Weights of a small GPT-style language model, trained from scratch on English Wikipedia.
Training: a variant of Muon for these matrices, 204M tokens, 6238 steps.
MLP neurons of a small language model. Each row is named by its layer, matrix (gate and up: input weights; down: output weights) and neuron, and shows model dimensions 96-223. Each number is 500 + 25 x the weight over its row's rms, rounded and kept within 0 to 999. Numbers have three digits each. A neuron's up and down rows have the sign that makes its largest values positive.
After each neuron's rows, "fires in" lists the words (lower case) most often at its 100 highest values on Wikipedia text that the model never trained on. A number after a token or word is its count.

L6.gate278:504506511461515468523444488533480534503517488495449502527465520511492502539500497529469556508546513504479492491521522492470481506471469501498457501502515516489511533494517484511483462469460474522499504492478521509455475510527511510509497496507498503533467515531483471516501479515492518492484536437473530466525452466495549459527546477470531462493492474472498518526442502508501495496482
L6.up278:499468512517519483473489533472459513528508548492480492548459511476503468550527536518455502551513509512508489480531507479521502536498473509503492512489519524507504482514503494487522497487476479470490487491494552487507502524488498497452489515449480461512491480572539489510551531443481515490526488507506519472503435496537475536522505459507521508538492457469474491505483513533518503504479
L6.down278:475443504490505476549488479549456460497454531474499489516486490512501520485515430470493499503529479530481514545507509428544522476472489560497461536510520541519447524484506523479550491499504530516541467492527505516506498466501487479497514548494497529501474473561548442504516495498506520488473491480528472472494444496511490479555473476496493480498510494512505501484537484550507465467519
fires in: "one" 43, "a" 19, "an" 15, "per" 6, "of" 4

L3.gate325:467545480525506515487463431486542506525503469493513460489473473505474525457497517453518549488521489503541486479503487483457487479470506502479488522518471505482476442482521539505506511516494439490517489518507488476541477539506487468523492518488509533505557454483480521496523532520496551479519510478498468526495483476476486472501523508551538480471492484518520515478512492520499475527480
L3.up325:445466493526464512406471483518480523521524473484533488487515495518485510489479523480484498506513517537489480494503459492457486495483497518505465509469511515402485440489538520501495510497513468498440526481474507454510514482436457481532532443464532520512499511479546532502506499508501533503514486481503495491507472495508495502489488512509490503499487486504478505465498461516462506538505
L3.down325:439470511557503525520522507500567531548467480518488447512493521506487502479494521475487536540503488508526470531487463474485500462467475519460509501464446459513485498514532534529460513498505432502493488545477485533527459486496473488536463502502533533537542464506495510481539520546502499468476510491520477480502452495487486486498537486488516541499495494460535519475517508520490503509500
fires in: "there" 51, "it" 22, "them" 7, "itself" 6

L4.gate49:470471498490482506472479460486491531505536516470447468498510526482502529501481525548522524513507519514488521526456494502520510486520509468488514477472523456531489484480473524491531503537489481537507495461485529524511531490512457478454497532541555505505484477466474476534511483521494519515496490486518520521492504491524520512482549475479513508494541525474527469444519519452504473505513
L4.up49:464500510520552477525477464502457491531505482477490511423483507486442508526487518543526493494505474506501487534466503484493508474483532484461479528508473481481531484472555509455515545487535504480516543469542521505513494485511525564497496509509498479498532470507493487525515468485504524467446493524461518513512502487527516501524513483483478543520498544490484475480501527504472496539485
L4.down49:476467483512494503446464507492518456502502517481493455536511565548517492480484504499488497525513490503498526520506504498485448524485474493485556486524509512492482501504495460512526499475508485490440466493492522499505544527488459482456477528491503495424449464453479513502516488508509485519523505450488520509519522505516519490493533552514492487515504480527490433525539495507486513428475
fires in: "also" 18, "later" 18, "under" 12, "as" 7, "along" 6, "formed" 6

L4.gate135:443479472513491490495504482477481528551531487469493549515507474479486549519521481532486484513554467476496456526492502509482485544506514515467483525470515498493506544491537503545496483512508471508502514502491469448485490516512457463472465506469524482496505476493483500494508508496532429499493481488505515514521486489483507495497483534485501515538456496473477513475493499464492519494525
L4.up135:450526542528535499521516484475487534540501531479513499493494490480477489488494512526462521496510468521492470519523477481540523549494478516506497454504481471530523554484546519464497516555508497502492513495512496463512512495493483495509552499488498482472471501507495533498509526546493468516519468500536523553501515509485461496463490503503464485530440496473494509469507480537498512530505
L4.down135:514514495498484497509510511485540479484493519494506475451505511509493475474524517476515482511485451516500526476503476495516489495495498488434545475517480472524521493499478493465438506510471468505473458509498477516476471495479489480508518513536502536514491501446486494487516549533530577543516510519552492465492475516558494457522487503513539465511502488474513474534499500515482476453470
fires in: "it" 28, "such" 15, "there" 14, "schedule" 4

L4.gate30:474500471469463515489511544486498500497513533498494484544534491499516459519478541512504524543494526552450505446499473471523505512470508505519483485466473466445484526491478485475481479488550467555512490495497490521455505550511515524507539494481522539488531518514489498494490506524552491443485519520463521488492468478537517501520478509510530452472486476504464511509487478506530488500519
L4.up30:491514502493538499519479466530476554515475480473457510488475459492482500522490490493526473493502513541512496489483483463520486472523468480499506587517495521520504467503489481508473465480495475510516563546495509488515543491476485529468519549523553492436546487541465508503508461501492500481463493499490506492524501500509489477520482498492498521461496462483509467524472504527530507456486
L4.down30:532509481519514487469471511471512496513496501517499467556504492526510469500472463468502543502522496479477491500513484474483512497492476491477505471498542536522534501474491497513541524473468519420446457536449506525485504502483448475474495523470483497534470495501539542484476496447482497474522510498546487488488486454444495461529545486508486497483478514462517461507458506516496517524505
fires in: "be" 18, "is" 13, "a" 9, "one" 7, "are" 6, "family" 5

L2.gate75:528497441480480444509516485520480443517543538520512503504509487498497543499498499467481500496522503512460494494549516520506481509496512517537508484508533540506539478485500518531502507489500525532511549501469465518510522472503530463504501479519516485522527479494467452504503471437519477457494444498509492492533486476449451506446513511531506491511519503506512504494463521490477530496520
L2.up75:522519464475431477494486498493476482546506487526543496499518506513482498445530519482517480491461506517519486486497481496528508465472516513555492497506519545531521505456524527509521510502480504534488472526469490524469547512517478531508472495503493488533501475486454517520484478501481511453493442462515494504544458521474499458517478508531523496476458488533511508490492492501505489508515
L2.down75:486500460510505478494491498498501494467522504502516530538504482542491508516489468507501509530554481507507482467480496505528510462491550536516513490531475516550513516485519508502534521495490526527506513501510505479507528516517502534478447522537533472527485476507495448511494477454511506482566451550522441506454477500463504561475514535459467514488537503502492505503497485492520554463526
fires in: "family" 24, "county" 10, "class" 8, "british" 8, "commonwealth" 6

L2.gate312:483488504549448453466507503513444524502492453472504516535513503548501464508464496474498496523548526477520547499511513538492509463485507528493526464529498473504478476492503488550488466498534480494477529546477512490527523469486509519513467542514560485511497499505469492483509493470469507440522465494498503501540501518493477508538470515466508508455494519502501474553493496497498479502514
L2.up312:502491523515449432460482505478488532515473457464537493509481492543511466477442495487542480517516487533528523511486517503498504490514501496488530462519485528528473485533501526538474489480533492499490509520489468485519587480474506516530495527493519515516509476495503507495491492504505516464475513489520520482499505540487520536535492503467489485491522524538502485486495497480482442515550
L2.down312:496475495483440459504521512507504489501487482493539525501513473523518495509477502504464550535508538505454541492523507513519503463506502493474504464515493489521531490518458468518472526483488463519510508534501525474541542465506521494487506510503565491519513493473478483513489472457506486492487456506505528494492457520503506515505472487496452469476514505492483486506496497523563485544493
fires in: "family" 18, "total" 18, "team" 10, "class" 8, "career" 5

L4.gate12:478482511518499488553510479455470490505485498520507480463549488510500463482491499495552472481550503478495463471497485539526454508529471483484459512543500452481491440529461510520525487477507476508498501496511510508479461498502513542517523535495491484511464485497486503545514481539521467463532458547531518511528484480489519513491505534497487502464493534508522457488479503542496522509516
L4.up12:467460520491533491510440504516474487503485494536487515495543479502477489530541541457504486489513490474527499538496489534486521521519510521494464536460463479499498495476490559534506507530503502514531490465482512512491490543513489434514498467490530464489482494552473485519505494541513530514520468492464533457512477484483532487501469496549499473506465498502507511511463527472523512506488
L4.down12:502506530516511509491513486535503468532501522512476493509490485521501529474511513501529551488517514510447521528526522519473512504503510489485555489498472472546483506514510474512491525529494495509472509499463478514532502508464468517525496486481516502513489535471458495522515504511520434526543476468530511523455501478491530493492476523518481499485489450485493501520539492473511498475465
fires in: "which" 64, "where" 26

L6.gate150:469503464482511504530549490490505505553473481496513507463503477484481552494532462487514494522519521513470524461500526499493506480525437427495518500476480495493476528500521448525535506524506455520508482442494468548503463527495501528497488491552487478487486497493499480512522454527488493528497507523528516523485518504555501498497483500533447512492511535511459497494486466469498521486484
L6.up150:487477489521486553524527501493482478514534469531493472513459481494513520488512501520516529506523525484472487479455551480549528481526489476537493520480515573494487487490517498450495487499476475482471515537500489498486489521500511522498533534488504491507501548457481509518475530493500499517514522495464491488534539472475501471505482508519513510460536476497548525507529529507484481493488
L6.down150:503504497521512497479507513468501510495531503470492503530466504472509472510493501543543455544496484555450521562505481487521467536505538486512521434519507515469485523487506531529497528506454464525492486502522503453476515486489510462500500563529498531508529486537426473502504487477481502475510506434468498528544510508522474505489544473479513520487512500514499507473487497493469507484518
fires in: "of" 48, "in" 9, "on" 5, "during" 5, "portrayed" 4

L3.gate408:479485456521489495501506478523508459480513495483462500536545483449517502493484502491529471502502501508497540525510490508487516482514494491481500456479501507496510497518503544507463520476519503483515527542467489482510471458492428510462515513493474551493514533519513584507503503499469506523543451543500471512516515496474473482467477533517542473501558511486503532484457522488481511514519
L3.up408:441492505489515461519506475474547466490440478469488498507464482488491501477466502487519526499501502504504511497530530562481485501534493502511507488527542494483488498518501514480480498496495530497521532514503484514484479475522546480466519512496537484518503516504524533469490484512508504510484536506532505513502506542515498488461515512515534540480495491530513496488485442498506483504521
L3.down408:498523451462489446490544428445468477511486449468493460488529471496525546496455504509503495497488499552485448467498437461516488500484507515523522491497534525496503492514470559499482512452510521504534515499492531511507498485497515487494498495539518532509573546483499484512502527521490503532490480492517465482517485495495515519508515514512504463486485515470492534511473512543506515499512
fires in: "carbon" 16, "humans" 8, "human" 8, "receptor" 8, "protein" 5, "gene" 5

L3.gate106:531488514486469476484433465498497463494509480492480489491476498503526453509506513515501547464469481519519541490507489514496478518520501504486512500503517506464456459511475516513483481486516516508522484448523539510464490462483474477448511491475503475528461503531500508518481505499526526493509521469485524479486491488473501468471516491498498478498459483504478525503489491501530551534453
L3.up106:512517507504500524494483446517447522505455502480463532464528504512511481486519497497498515475502490539496504492477480479464475455491509518488540465497512508464473475485475504509513458495506541528476473431542525526507522492507488454498504493441470469518485498508513502507474470508567512497517561486485512512456495507484496502518476519515498494465488481558478514469481509488547540550461
L3.down106:475529514488495512456464500493509476520538533476453472494526478531513459488520507523551508438468487502519510509505504474490451521508490468495497524505478527476484479519478487530462498516534512496542505478470477519464500494527463487509515492495493526504496494508458502527499501530480470523526486510462482516504506504492555491495486526521515471516546509471504523528507476504520503477497
fires in: "which" 44, "however" 10, "eventually" 6, "later" 6, "therefore" 4, "each" 4

L3.gate411:481481489477515491486473462543493533441552499511523516492530491515486499500500477479511506481486514493513468463485490510532560519549508498543526476531461548501508485487490496514482504502486502499475510511532519529486534506516453497487512494460487491490502473485506481510487519501496505491511497519486472475538479478562486528521470490525477495510514502482478483506499476502529490488485
L3.up411:521512439520520522522520458533516523460525514444469507506507535508514484481541471517473459508492449480488530486519509492463509498543460485475551474489505517470541486533492462526474467481495508504480528480507516526491468495514465507497477513499527478505469498478507511492517494480495474508503490501478526502494485472488519478474525508543494510497508426500493509500495477469497484542495
L3.down411:498507492483502459499519453523519498517508492489509546508463493501505514464509508526496472532522510448512541530441523482503521505501480519472484484486502515499509471460517444549484484481517471557491498498491473481523455449482531494506479535490496485469482503520487510534481503490552492447527521477507537521518477535515460497527495494495472502540457517478465485513487496555521524539482
fires in: "more" 30, "so" 10, "very" 10, "how" 7, "way" 5

L2.gate397:477535499493526506520511452512515524464461485519480495441503465528532489501559520533472472456490494495501522538453507505476505508514495459529520451497477529486511537512490467514491475509458480516522511486508473493495531489505460508493535507519541536531479534536511494521531512478556497508504514487457484485546504536521493509513515531528509522522518508487529503474479460490523490473508
L2.up397:485516515528512511494502465528477512484488541518520519492521492524466522484554461500487518486515507501511521494502509504462516506481499479486536448540467464514500528497475443524483450487497501533517486518500480468539485489447485489497510494473475513508520523530507516484515523481536505501542478465479518496549472480481528505522511550492462473494519489509542483492513491523535498548495
L2.down397:496489459516529481549517505519521509506484469493517528532515511492554524496554529546486471487538491486520508537488497521504531528526482492496525496478509514496530517519519445514541477484484480497506530508500471474510520477462476507477543518485480506537448475536509488529507503491557515499530471506471465472578516500511442529500485554539479509519491560502500505482509457477498501483510
fires in: "not" 32, "how" 16, "so" 10, "very" 10

L11.gate40:486518534461468522463523466480488500514508473498499471471515496496533468486559501573495468528508513534476514531495509471485507474526462510489545471530491475506531541469485485499495521523490520463493519477465482477472435479491485476513529498523534503518502506480512511516536473547500488498499489508485457514455494480494506509460471512515498528511492450514492501471518501530487523507449
L11.up40:542514501513527509483513533523469501534536532526549531528483549519501498494510505490463516505484517488510519511464531476472511490509505444521497527473483464439504498500471483494509502463463471482541494542517533510444524501519473501518507478478521483508485493489495482512494496486453507507479545472488531538501534506545497502538488527488516539511440501479546479498517511478487493584492
L11.down40:558482484495509556468481512514547488473511479528488471502527493502501463485486482463488465531540511523503486559476463450506450484539479517501503511480500432505485523538454473528502507502488498503529498516471485496511524480484479515499539521536503486485505513523506512482527524547482533527531497520506507456544506508462555526485537516554527515499514533487528501491553488522433522495467
fires in: "of" 32, "to" 10, "in" 6, "than" 4

L5.gate259:474512476518501488484502499470497532483495463458487505495493492510496459485493501508512505472545557494467502512495526532485557508523492538503467458490477517497499530482525539485490490505478512503472525471493520483476497478523505519514506510475543488498531520539477492476511497475478482420501538516529488535527534510513485509496495484523525508509481524469475430510456501469457507457441
L5.up259:544523515485487535448505481515478502484515497478501550495465481512524457528476477511503483513485508473501506473475497493498503476458509450515523481507502539445525506537543453510513453502446526548489531517490514474496480501486476538516539480487500466517502531508521495465522530485477510443518508487477541493468486508454512551563526486506550491512507503544480504512508509507538513493497
L5.down259:454534510534524490491466491489517516512483521493492467488482535502527523488506481513493496540514490509448543542465514491499533522496498536517521505487462503516466481510530534510471487516471493517454514479497497507518478535522487519540518481470529496481500513531500510525533505511520485486548488482531524448526491475536538453550493460481541478511512515438484508474485477527515519503502
fires in: "two" 20, "three" 11, "fifteen" 8, "five" 6, "of" 6, "eight" 5